Weights of a small transformer language model: vocabulary 8192.
MLP neurons of a small language model. Each row is named by its layer, matrix (down: output weights) and neuron, and shows model dimensions 202-297. Each number is 500 + 40 x the weight over its row's rms, rounded and kept within 0 to 999. Numbers have three digits each.
A block is one neuron, or neurons of one layer that tend to fire together. Before each block is what it responds to, as a language model described it from the Wikipedia text at the highest values.

Description: Table row-start pipe
L2.down912:479561465516440587461436463458487503447502440478449525508471520595513484457513460481410524541448514485544424438536455506422451521566508505481575482466500511474563539431495486581496491490482536521519485524423489533538467486458556515552544541435545502508563503514474450474490497432520495440
L2.down1473:538518522513483559563509478571553460505484502533487432471529476468490545494526401494563460491451487462486461485461530484499517456538507527433534506471525492537455596498534440511549412507499507532446448497467473517490445419522471492588552512392503487424539508557514464491485548461460451456
L2.down1679:439484497518471535500493429507523459481481431494480453495477522529517491528527549536443446502454519494516474461537446535467549513518452549499406521465537503524487601564487489584413449536458500508481476499423486523509430471455566429567478532456502557492516473484497480521519548553464486505
L2.down1728:515522435450452561512511548578502500444462446560550464454523461447497535455592526535493500484480478504542498471500494512520575528528519529501520426448499522424577464515473447490503466520463501489434437464486445497532440535510467521602453471482458444483537477479552463477499602537519536532

Description: Numeric decimal points and brackets
L2.down147:507462459483472543489504544510494518510462495495516544494469516536503512456517473539591501487505522472513498520472541504400496478485522498512521495494524512501488494504561433558520520474483526512491520480416515439461530496524497517518460486501528516523479519515458478473478483489526463556
L2.down730:510534480570452523536534469568521435459509442504500500568531562555480470488535548475472419529480511500495480466455568491519443449529483520437572464509547545534469494538477501530492511554441526412453558517480443458455540475431558502582531486487462450442519413468471461449517535550502510479
L2.down743:528490519500440471470456477557544518495463494487526461495527597530518485432525528504494511450539537536464473489518512497518471476564390540544526531466454477574497466552521431503529533491510519533464490462565493521535465554528578446555504500399487449457501503510517536514527526512482502452
L2.down1648:524575548559460517518486513487500484457550433485495482570544586569468534465536518522548506518423529489454443616477581476485532490506571475453579552520464557503488550452495508495512518509545526505425523525455521445480472444471469580500567570496459503454488450486468515489519501514607514496

Description: Word-initial F fragments
L8.down485:477438456504477524483523546586491519575477487475430518499491517449473479402424536496577542436488526478496563539481518467444516483463490535440469532527444484454508487514543529516497564484497514522531436466526531461498514432517495508481459481513470434474428443519445475518482500487517519527
L8.down842:486436567510452425445466488454504559584538529516476531493533514527538490523443553516487456478428431462482485484528517549461491561470536487476512521481528488458464505447478527530474497490577452501451598469548570438563441567514508520532470482545552491529432507489517433537531493503544563566
L8.down914:423505470512487491464495438470521511554477459514513486480498499464496473463473508520591526491517510518550539516512501508529512603518570487439553470515490505533493508457485515503504476467577554515446523530530459485513492514542533426479483477521420489554536463494479540436511526523512527484
L8.down1224:502484583380410537472528499513489486469516572452486493516534462490567569459416586492524467504467484544492467530517534508476456523476476490567476540442553491503448497496545512482519525435473495484539507543527447474474532494473597582469540471502461510465530462494507437523521468484439479449
L8.down1243:518443482491536490406522487527450501491526466487505513535511557522488477478394471514542536502525504500547564511457443481494521466508602494491426456508500467526522508526484485503445491498450527524434559508461480541467534526522542578488487503559467530554526570504530450533512484495512516478
L8.down1332:510471559516435516523533454586389493445441489448487488528458514537499481431475578546521483546634510518546524468526535544496454461494483496459502489443488490488496551528449548541474544471477559436528458507510492505513549510477466476631501502484555575486439448418538571489483518520527501464
L8.down1441:432463584516460460501571452561514545470516471508481486475490445504485502523567524511545499531537478489586517483499525527500572458425496525452452478520530510530526521490488497503504518544503446507495454531469528510471525527560386549494515529457552488556398427458460492474518546495443477496
L8.down1830:576475501506535552466512444535503509540468492497476531564562487538503484451449465467469469459577500512573510508486514509493501531513450463409448507488551465549526542480506575460502532514494446540487504479540538542530542499462567555515457535563495501447511463538550519455471495488476510443

Description: Article title heading end
L2.down983:491509536482512510537563543464419524531484511529468487464477441510537538492513449507507492513454508490575526528500484537516533538549498469444580432470529473438476523438551451425572475510460546468526482477455488471502468527453535593476472487483539561527439569521455550499525536508458522546
L2.down1156:404437469505429458569524514501448423479468458447462534496502549549506506497467574485521538481574437527547467549543525423508529511458526531483484478399488497535571451504601447518515481471533485497499500441480469553537556475453524493552486537553542465553524489517483476532500507543443445498
L2.down1323:489507609515503451461476520450471566473464483525443517464530459545519549510477589448490538505503483512502501528497532476550512424549467504498522427469551515432500478518526445389492454502487491441526566553425504521539565454482458501446508535482498547506465572443512551550513461570501487460
L2.down1483:504540554404538535497533505462482533513482433548542472486486457533510496547462515485455506522486533411552490515528490474534486537529452515472477541522522531504421541509542440540510461557493498505493487463456514580485529490509480514510516438499508512509425613506442511491522461527520488546

Description: Punctuation after place names
L8.down38:418472464549494492473488557504535463455448504493494429455483457499469565513457521560431526523551528545454443531468441463437525513427512537587525440485459500455525522463470524447527523488513533394562513467427502474493603583516459442474532559547466471491500530527457542497570523557526438515
L8.down359:505526411579524551506468495496464489562527525486521527450579438493453584525517457511469484501528526532469429547482506426434524366519519483529510461541472531438465513508575483524524500453491530458438515532553492436482481485484514518561468559496451497429590506516462539467543565511496475517
L8.down589:453508474484452466512532535530472436424484496520559539519515496535495481492556475490474454477464455424521474534531565464526466538423553442469469510473506528528531457555469525513476543507541447493534491509490572441472556563514450461424511519568492454517545541540479468462504467562576512530
L8.down792:502525438409469547498448442559487512451569525373504498494536420515433462539502527502468516493531558550489488476578455441487461491500514551514535434490429458469434476497425430527528511425459488493585466428542495500535491542483502534492555499473494507532478406553489491417493566520512505521
L8.down959:491475538483465526484450422532495492474519558556523540481513418418394474554486460461480521515502546565530455483509464507541504482453530552539501504494441441428452465499501493471499576506485496388538572509566485581508488520508484506586517443449510466487540515473457485524488449438473519497
L8.down1141:465520557487477576521504476475505530488512515483527462508529498509448467604510572497505467463471535565473482558463469492514571501497523459490505463507540456510520517502507494502494481483468502492495603439397462490446532532475513529549483607539520492616470520536528497525510531476517469521
L8.down1468:497477480526479525470529486474553471483565509493611440486504506495441533500506430561514531450495466529506524451505506518476526496461529439508476475540469523488522450499470478539496532424512444475463506507523512485501514481487493478485571405534488420468534435550503527508475488555528508484
L8.down1977:406525409521560503535476477467496472466511486557541501421449483475452487487518487511435575495557471478468488448408500512503512552449444501502444465504548462520482512433522427583539502532516499524492517442504479489497493487535441493471523465604521526468463468561498524579534485588507478483

Description: Markdown table separator dashes
L8.down92:421498553518483538483518469439479523466479511468492415499435523521550481503531519524533504529443565556524467595516441554459523467481460481502430497495546550500497534396480502541504437490439451479486515511444529510484533492511503495498452508540523556532524543466541581570494497555476502486
L8.down101:479501479456495552450476534497481533510569532556518484533504576464444543442472421591497565602611489528498477556475615477501566472491475435428512523406579505503541493494467543553496545518525595530554459426475496490473460463443516470502514483441560466474510516520534457467422484582500430454
L8.down572:492476484477507532481498467427472493538492545520524512451549485488552555478486405525502507470448446469497645487485507507517489492534490503483505490442562492472498460490472507526542465427556565528482521554469562500522477488503451553542521515574488440530520503505474486480471545444589546529
L8.down647:542464524474532542462461539518518484517518463542499479520459535520481513470518460519579493517479502561528507498546513480451473458502488524412489471454528463390434524467501423485533545532544468506498481472537465490536431435497553484479515528520525488531526440459492500517501509534503478517
L8.down984:480461501452494446496429490478488486482520500459556501465518485490544493424498561446479489492549425528579514474455463517479543539493545491523556490503494543485508493498491475435519487540527481557538523481456581464539485444507526524489512528469530519542513528467516490463497452514491512506
L8.down1434:522437537538511534477478512515500487501512534535460421500460438551461459484504486472525530452495480501528565486471512522562519482489470570469521418546446468598535509432480515383464442514478471528514459484552527547550538484502468505458550479550495442421516438470534496453427544545439443558
L8.down1490:522522551512516478582520502486525504497489489525436454515483509547465515494458469556509557473459489513484481516445565493573456518476482436461463512494585434528530470501528453463473544524549469489475482521583477512503536501493509449576460473541430475540531461490491505464549579477535560482
L8.down1962:474547511515423441540521508469507454537453465488559477474438503538460536465460454426569497500587504491497545485440490548436471432478499431498488489481472506537476501476553579394517495526509526492551547475472474486506532542526485478549527471479560481525526499484480478466581476517524479485

Description: Markdown table separator dashes
L5.down472:527475536470505540575501544487537462512552449402485546521440488460503512495581529470503519530506508489552587508512537547489632491467485530463569494402490495477461541546500500514512571533400459462471440499513481409485502514452502488485472510476451525493523535471443547525482524514480515553
L5.down494:524418454477520463534542458530496588582445488440545462514504502509483479545452420520494429500530474542531531469472421573553511478536507552542503505487461528543520531525512523538393550461474526510470531463492516480558535504511561467483467483534484546506539489528547517553498470585482471480

Description: Word starts and quote openers
L8.down258:569514455400385514598507498548458494527539460509503502515511459489552470498497540557469509515537528470525571480488499572487438423535559520538517543468471530592519462510459515526492524504465500486457456512487480540509491619547503466498500474478386539477551436526514496451535549587483496491
L8.down472:490528507507508466487429497459419402472462535564466508516475444560513533442526487507515470500558508531512470519498542500530492421503450475499456472476458554543588457411515472465570504484506473463563501483534405540444517501493480503511530527508470550504502514526492520478501469499511538545
L8.down684:468527520470566512470535467521510448519473482543439538591452543516545516481483437536469449492496458469515506454456506578459525461502514505500545511502459528563524454517470504500452503550504456528568528503546463483434477510499488521423544528500480511432480461494502482507525458533589471514
L8.down995:413501481490471546444513500482545540564496516433540516433502443429541510430539463476526523483447554515434472435476476420488590516520534563504514530503505488525531526540477509496434446534464426533513494548542488424545543472547443506486430495553514504537493482457521501517481559510491540503
L8.down998:481521465512550573482542424439516522490488512485441517557408555469495498594508456496538493496578491475452471453477481469456472497525553476488468464513507469482507528499484505421559470427471418537522515497465421491485502479502505540518523499514446489511503489455549481483519493488537490548
L8.down1009:567477514456490591547506470536473516545492467488425436516509541502515471493530487519467435498439511444441530480531461429522514467513539493450533477529506400541511522474473520446506536456467411520473450578513533514478534468528463474544521527513418455430493468456534486519577553493488505541
L8.down1877:549615499497470484505512467571467493459489470510486511550504495495444510501526518457529540515458517563434540499446494566484513506514505505453538479453575498504454559475522535495487439512466508504439562497459483497466481512539517514494436521441483560533472541504488540507505489528490487533
L8.down2039:546540525465501524538570487523505391526562498533521476502517475445458554437496523449530441537509494525484492566464486500530475546536514510481508477526444488498510489596407413509436606486555528494508443488524527519516453474472426483474440502484520546578459508451454471536528451551549535463

Description: Row-leading years in lists
L5.down358:435421473567478495510498510520526409471543480539442541421493569523489428523408515520476523501528517495439549511513482463475461492501502560583458542519460459464514532468501503494468474458437496467534450444516436423567484513492471461497509500495552515537453496565516484530509477500480543562
L5.down975:567503442475512484506522537464492500566445429550561526556436483477506461485511442526496521582504457522497485476472518504498498498577503534499503456448525516474505476492400459551513484529483571510453569540470545528480560441498547470436421544479597551547418568486488543453537513436533494448

Description: Word-initial fragments after verbs
L5.down770:547461533551472487548546403435490521561503469508553497489381494520503467585406475529498455500498478489470506524507515543495498556516466463532544515442546461536445576564530519485505530490415455460458497514536490489553489485488498467496505501572502519543461495446533456593469495493479501529
L5.down1272:596407425515481535488469507524498564538529477463512501588503481417451494528502480473481482494485483540540514538520471565447508571463575500438478486489517502483486501530485480476442477508511592466488503547499432458424537475462477465563465517454519472509481547475476541556535454424574552468

Description: Clause-initial subject pronouns
L8.down204:486538547485490504504492432512487476587479498546514476601491577492569496512428470471516425515542459486510502494488507550468505484559505568399499458532545559493518525496468495464544533506556455502525434510505482451428438495503502515474502508500407506454461445496464442467469479494469474556
L8.down827:483479509447510510524507530588478517512448517473537515491478476533444488457536461538572544485485425412517491583449573556480452498499509500433462496563518508469494539537482554477426474483526565524472517489522528519498522522515570468498502448541433482500496453514479500485471491471499523508
L8.down838:541397433479489446506470543539479489523503525461485549488452449538453475504485506564496440485519467498509460493462524519493447568544537503517455542506491492548519510473459498478560472557526557472526457513554460514451451539508529575529473429467443447516511592508521464490462517599464493528
L8.down872:472517439478501518538542507539456544497469542527514486493586453472504451522517497488513485558487456511509503522482491527495433480543502484527499532489525508502545505452458482416524481552487519502415500513542561422498479489524573494536521485521460569498465493511448490526396441509560532500
L8.down1396:503491565417511504517445477488561472630455528543474448480498521497522458506514498530396504525537462507499467496486544429527445442530515524469496509446514474481540472525539485530446512506554494459468531458502490511532528448463522488446464453462545443449534479487499514459490535494517612502
L8.down1549:526458549554573465501537508525503479504497522521565478497499526512589473457526477536479501483471499426459451488500471452502489494501449374509507517510563499428579490517477544427441536554579458537513500518475476452435398478461491473507492476556503370516538421504523509503520508469496474521
L8.down1570:501430476504533452521500431542485495434507486441478535550509557459437509499484515513552515472514497531490473484503494517449494565434490447464480491477501508547527578520482583514529475456497505578422543565540465440438530514505525469472496537519428503494476546475497429509483446547536501416
L8.down1653:516420504457537522485541582496582482510444499522500477442540492468469515443511515518464537524478444518483533488432479521440517515525524500523510501581466479453513508534482555438432517531502502508490502515443472464518458458505489504483489483551452557543532484426462430445512492497547481477

Description: Clause-opening subordinators
L5.down1549:487504561426497528566484484485510468526536382468505520568489493458486463448562463529470557416555456501484480482556508520502501477485557544458479450461509534521491507535483475450488566575458453482447468461510538519510519506490607483527545491551489465507584521504507551472414435491437523548
L5.down1882:507548505484523455577497457542515515536492507468474484464496456577498387505487555449487565486475472478440508464484460385469565439557539463417551518426457558542480530513523573453511529566466493461455508506497454459483487472514518465439496552533487498577505510526482456516460521568523504503

Description: Token after numbers
L8.down344:518537483529487442509541539462466562508471525541514471444546487531468541521436530435448559541467499513542483540470490557489477545513517499479547456494539501440538419441484509507523457572462515558519564476526462426417495490473577535417536500475447513491459497505519433527536491466445586446
L8.down358:494565422436464477517473468509489518503488534512491495472547503577483514533472443494475473497635484489511503470469563519535450476477564621483459518471514480481478466507496478495425459471505494543473529513485492480448480489500508523501505550540468482482596504478493537498545529516485507506
L8.down484:434518507523433553510515486483463417518440549473489504491500425475503516485515528472462519450500551506556534494516477471515503507457464504592512437502488561527557466487482477438519480523539505505477550504467474413521530528497538425492491551422548502532510533496479546552473436498579494436
L8.down772:506560475435492509510471491555416536459476498528440567490499478574423497447490501603509474485528504514550483494475506533496515427503477494521538518498482498461447426449481478463487522510517509501428476542527425454579520496511478501469474442474444503439465406454482474602508442582507560544
L8.down822:520435453520512530516483514467508464506462576452446518462526478453402510447518466475535524481467390579481531479516495530457525529551484515532496465479510480542467463550485421470463522488499467485543508507524415532520485523495525426547473507567469465484494509475447502452501496507507529435
L8.down1008:490469484439479489557505547477446511465485514578498497592500531556477513493538519433511544487433446558458450461496430560491489442456496500506511548484494505537523541526501526514484510476489483510541486546502437519459463523514538484563448482506514518547486507504465406507469437460512510470
L8.down1810:452458599435494460487485517548550485509495464547468481484484413529539567486550437486494432481510469479491542532455550507507486550451525467537523517497536508555495549519535546492497460454456489444480499541507512508583532564475482411577515567568511479493466447450504470429512527591458548523
L8.down1934:412602442559532440504456453485515525464452474506558509487514527469555471515520548440475586506508517516542485524508511423469482515501444464462436485539455490499509569474536426508465498483522469498504452476503451605468502598523491500524500520483488414530480420533538488495465506506533522493

Description: Digits in statistical figures
L5.down455:555434518463498430525515526506503565534466469494494528531572517509487453531457601436399457486503461490511470458510529454509431455514450530492494481556480481453437505535488420415531477505528539547483525487594473470366523466481514454492531518528542500551486480543560500463530462479440621464
L5.down1719:534469444536527486522545438516512525490470479508455560547443591541460515540519394533459468497461390467493468442527501506481414560520487507524545530466493480529493504458515442561507544517565521509424515560481493504461472514468546457482530459442425465419410439505553496512462553408413503412

Description: Newline after headings
L2.down751:483544476593535462514568534517539564496500509493436521470497446465486433439514560552530453484477424518533403575536528450573553461534473523538518446440480487499545575517578490500497461501560538490511535499408524475492478570484490550581488509496505571474495512581502534517411442584522526550
L2.down1484:422459426551472418552555484444539463567577504466506544463523561473561458513508503516478455537495445515499455529479494458573517474558398417446474474535482523485634515490525479496499470504520475505497475522494543570503517532420485504536509479535495538465447464521485505489474529453467549449
L2.down1705:539562620509458512482437491465446522503516511531550507518451494480494570503501546466512454538475506481528521516458457512449504477478477494496568562508459517401451523492415495494511513518463527519508506590545505470429472541471521587462515504490498464498451431500553543441540524391447486522
L2.down1706:494548514580530468507575482468474490505515540537530493501516485444568546500480507578580479482477420523521475597411569433554516473481545516530541476537481483433539508468512507464546472484551537505451467520447463475452535543494431519518471488493430485476471500526487540490456432541549506512

Description: Role or occupation nouns
L8.down197:548491573486489489429515475517531494489508541540489556492531544460487481524531514486514478477453530474513469531382459541496487515511530497486518506476472560397555425421548474481504477537520495507474526533484475494513496544603499506553475467512469482475461473523487488599492546492388487515
L8.down364:566494417469500482462441579528554520454478453521493470443522535556486536497477508505582475526490443514488528503400527446477490497448531501536499510496505479454496532534539446578580571466504501445456567529447505509499453502491505531579576478493525539535453485487455451454580495515485554451
L8.down623:510523516567426478579516513486504506491512472477535456536419426490538511482440513485444525418520480488563566505486472495535500490480488509564473447577451513526473489474548484531573499494507512548531486480513471514480510505413494527546507548416497533523489549535543500506445507471505531485
L8.down967:482464487521512482454472489567499468376456436419469511582468491532480571512530556497485450510545500504525521497494448471429558482486507458568504476510420478555513525514444463467544466442439520489533454492479512554447507500523506402560535548541498524512522507438552508475503501561457480517
L8.down1091:502500501488463478466455550486531496503439477595522471565496416519469551468500507479504509514523498488524482494428450508464477525448552507511458550491532561553449501497484471500486482499478567494459535493508521539490521485462485442571536465521483505483571523492493510403513490541458444500
L8.down1312:472476437441500423482461485532551535474528513459543462498499447486563553470487441413548498533478473488455496480453451516521485472476560480473509528469465420505490511508507473494585553556505526506546504557479495570483359488544531485535481522498517518472511469525500504439475398579425567481
L8.down1344:431452490519541490448461465557487499445470445457516409510513482500578575542474501425484458510468529500505504435538469506508446481447495538530524518463555484539528485534562449508476569456422511378447471472567485528498562483475455453551556501479505541519592449472476496487564468551455450475
L8.down1546:540473511518495536507413478523449485494546476444583449527471511509535577507596483515529495482453539466525439503429525461484459470530540514449541522485483486503460506469568440582490540455464469425480418496409474490526477464519458533532548500586417449561550478538490473450515536594475518541

Description: Years and numeric values
L2.down516:548507485478546450561485492524498496471550420471521457465538553498488473507524521578539550487492448468435496525507521519434585455558555497504521544399455529526521590472435462483449474555476487531439521450553421458498526511433520468481531584470524474544510461527517481489421582474479523571
L2.down1923:507520527505526481482491534577492454395541479472539473526558506461402565588588526526552504484505510516468482550449578505543479515505547505487480528475523517561446512459530467565537516541467500482406561429542545492536576467495508441544560490480415462481490442469512517451448546491521540560
L2.down1936:495501460482493471496532520522561465467460519471430470481499510466524474409451524522503491420505440566525484502583492501538489489510509517494485459429527499522473487565510524533509505496519529484544512516477486531535544491489491488546544535503508463472526560499563448521515478532481492510
L2.down2000:544523493519490521512457589508510549470494558552536444557476577578441523446518434521496502484497457503545476504536493518488594554455466490485580460494535499430602510463512408527506528483506479485485494445493426513456401491451524551581543467422554515498545584525541503488447524559538471574

Description: Joining punctuation inside words
L5.down839:496548528483481505500457544522506480442497486491535565543455571490520493508518489542527566489504493499527486461496513543541504449525514465445501503470526492496487548552517516507598503464435460497481465493500470522477525555434524486541611529511537440520531470499503465461502484486495486537
L5.down1563:455506604515511497502475546540495522522457493496524603496480545533543469429519485414474469502461457505493542506514488512541519526452518457569562547503513439464545500469470522442518541408456451488447517501518463496525502567497462445527549546585433454525552471532522475522455519544472469517

Description: Decimal fraction digits
L8.down778:443450447549421492457471499501514465489570499507518540478468473520519467474519477554505464465562484512505461490452468499536486520455505484460535532473476484463483569431502516470558544474539535449488471513439508554560519459510421550521509541480566584490453467511509529569502503534460520490
L8.down909:533521563497487547598482521449489487560458468466455484538538470487520520536547493447522472417461456443465537496510531422587496575491522514480522441523416433527498548510491478548569383508526506501457458544600561432526528536464469547557469546508555454456532488519525533535492504500560519453
L8.down916:513464535438505470474446536491530535511483504543555474532497460500528518487540472457538519557451479523470458496461511547547445500471437462472479541471521478429418538543527550419444459486553507532376507480499493551491525505506425556536499475525500522488518409443463514539581415495494442564
L8.down1246:471441462494544539515518594491537478456526483536561515394428539515489578524471494495553513513542452504502441459402501504519483506536490515515553493488539494461520519469473545436454488511552520478494508467402434529474506572460542466535513417493471525529488374469494509443502494543460579572
L8.down1315:502467439549445481555454527582506501520564484480490473527482498483471543524480541458469484479484495542481531582549558556526483500466440532523492502524514554517453534546498514432602496482585529479462530502515570496485501526533556493574505491484462531562544557542487541503503502482522480516
L8.down1784:410489505439477517547422475458468478474498520442549468485511529514481468480563542494555442456523491476481510506476439465531486455463542573488507440548500481477503567478471491449493370493525532483470494489443449599509595490483459530541530477517488475522498508510503556485526515548535490557
L8.down1909:501436470547450539493470539521535450443591440556560603549414543467507574513486520565475561460547498502481485492492446502508539530485530517466468559488491568483581585583402545438409448561527476472475472529499440500550546455528537499547432486534463483429538506483521508517404482532548525514
L8.down2026:461469448508510485425477464468537489513484472483461457474535519529521488523518522538493465495480526412466581525557499584431479394486544452481514453539490524495543511495518449519494494524538495472415441510514508521504576546448532503575541526496448512538525501501518537415547515469473449471

Description: Quotation marks and hyphens
L2.down213:534544477501544447468600480503466495502510550432571516479495517500535556512552538504556518550531482523475512593467523387489524496463503496438493434494519566459447532457541463522499548505514512532442549525509485522437487506463430520473516592498471518500471583536547437469498548467500519587
L2.down632:506461464476464494478527442470525541502476498457493528434504509490462448468530510482497416495481519428464487563470478507492490514475521513465489503495486544521504466527501462468537532530521499495455524470517487519463508469445495486489498416555468529568474503568401498524468582508456466536
L2.down1850:543490488562509471493543438535499497540533553499510551470548478505525428421562466503461469525492554499469468561493512460505523491497475507519499496452446528505468533522532452507508515497520522503461532484497513540434525474476501487454488502481456546503416483524429508588467442487477486544
L2.down2045:522520467501590454414562536491519550481537559395532485477473534502463471508467467553455476527464542478499474530532445511470533534503553507504478489463466512504488476489466376525535508535489489579516487396539510488500458519477493478519486529454473553508497507489577533503455549480467486564

Description: Role and title nouns
L5.down63:511507579481446505428414520562514443512546501405419508474469505494480511563525524537589451584483540522503498482516470447423473453461528447502464484461414530503508450422513460428494510430535483510485528544481514518503511496520482584545529428543478502558464517498534477542509504526470514555
L5.down1798:444508545473527486488458497623486559442479444490536457534437483420559517564580549478493546494467627541476497452599483560457536409503413497533548531445510541497528565488455480567561498477502496478477462547508482510488508512467474468472509468493454570504476501523473497461497469481498512538

Description: Decimal fraction digits
L5.down1744:445551530448456591557557476536520475545592534506557553594471567499546538508508482466508449539509482489449522461484561505469510505562469492450512517486450512513505486521560499471519500495538488503458494479457416517559520485463510501510484479566478447508561571521487535475495548520524533544
L5.down1894:510485521483452503546490435496530488508529445437521473513487572446499510544500521483532473536438471440490461472476519563467467503544576460469567586495495466542468457541458501553443528467520494413496489531558506455506530480515529511511515501470465424457444453555487510492424590491530471459

Description: Wiki table header rows
L5.down816:523523460524562549588486442523513534535493487414541484520538483463512518469476525518503528541519518506516500541532524533443504637497425446423519504509487456434488425509568409564494511543454510523476493461502513520514579463472561448507498482472499472506559566510499507477474475442513492477
L5.down1983:547559555545462549524474437531526486522453453453465493566618561440493503534535494473464526572450480562516458472512588511449529438499467479458529462519551420519470479441463523524487563531448469485468569452449513564386515540509559440545469511454461602441514495530504483498435378475521502450

Description: Table separator dashes
L8.down56:498504506512497528463459463485518532428461484476544493526464528546422573514535519508432466585554454519518450492425465457438455468523524521454530550495461487495455537564505560517431534492563558423474526531476529442482472480493524440540487491462486504520547562472479537513472496609523563516
L8.down492:532456524490480527525473529492543483478506442562547486520536477490569476516501556439525511508592486552496500479483513583493511494495439550535456482501579528502469420524587502423495570604598489543471556460509498498456528475461581540501514473542470464523458557598436504515464465510451468557
L8.down520:510525545444449515478555481480500372485485473512548556549547566502436465483449484423472426521487507517535495497508481478496495521538532547450578493487455550535466511511497562504461518487518526594427503563528475531466516451481496534477423394475476480521503455470429475533446539500510486568
L8.down975:442511442509504457497534493480477485454551551498414577460539560502505499573534486475476473531499515445472526467535479550494486576483534430515463479485545490481447508528478475485503537493475410447499478511504470441455542528518514578493489540459492483478533553495555522454489531482493474527
L8.down1534:561488504546469475475416517467501496466477510516499485552442566624554450516511445530490426454473487554482490551502533453531419530543545495550572537498512471546439466514598527432509557489496453476436547459466522499513486425461509458483511512531446511448550519566570597512537499503554533528
L8.down1725:474478536513460504536513431496454435458493541478477577509510550429448511429529505514464408428474463445478521499460491474472436527523514469492508530522456454483538511551525534490449538451536523580536524497434562527564476450522492523536471491542515469504465481492483489465491479454475574527
L8.down1970:495554467476478436541474508497526502475535529482569544527490568534511435490546462471468561498532431493433483502537466552562526562528450490496544549425517436584494538577555512502488586497516450510487482489454485524562449560496531526490559499511494475513568534456469487470546508471421571482
L8.down2014:557464488499457503476475428568483466484582562494523557506499588505471552444488519506505500537544414499502455518542533495547474528440518524529551571470517483515514503551412521504423481541534564515516535532551590503492486439473503490476466525535457397458402427490520466536530529497513536529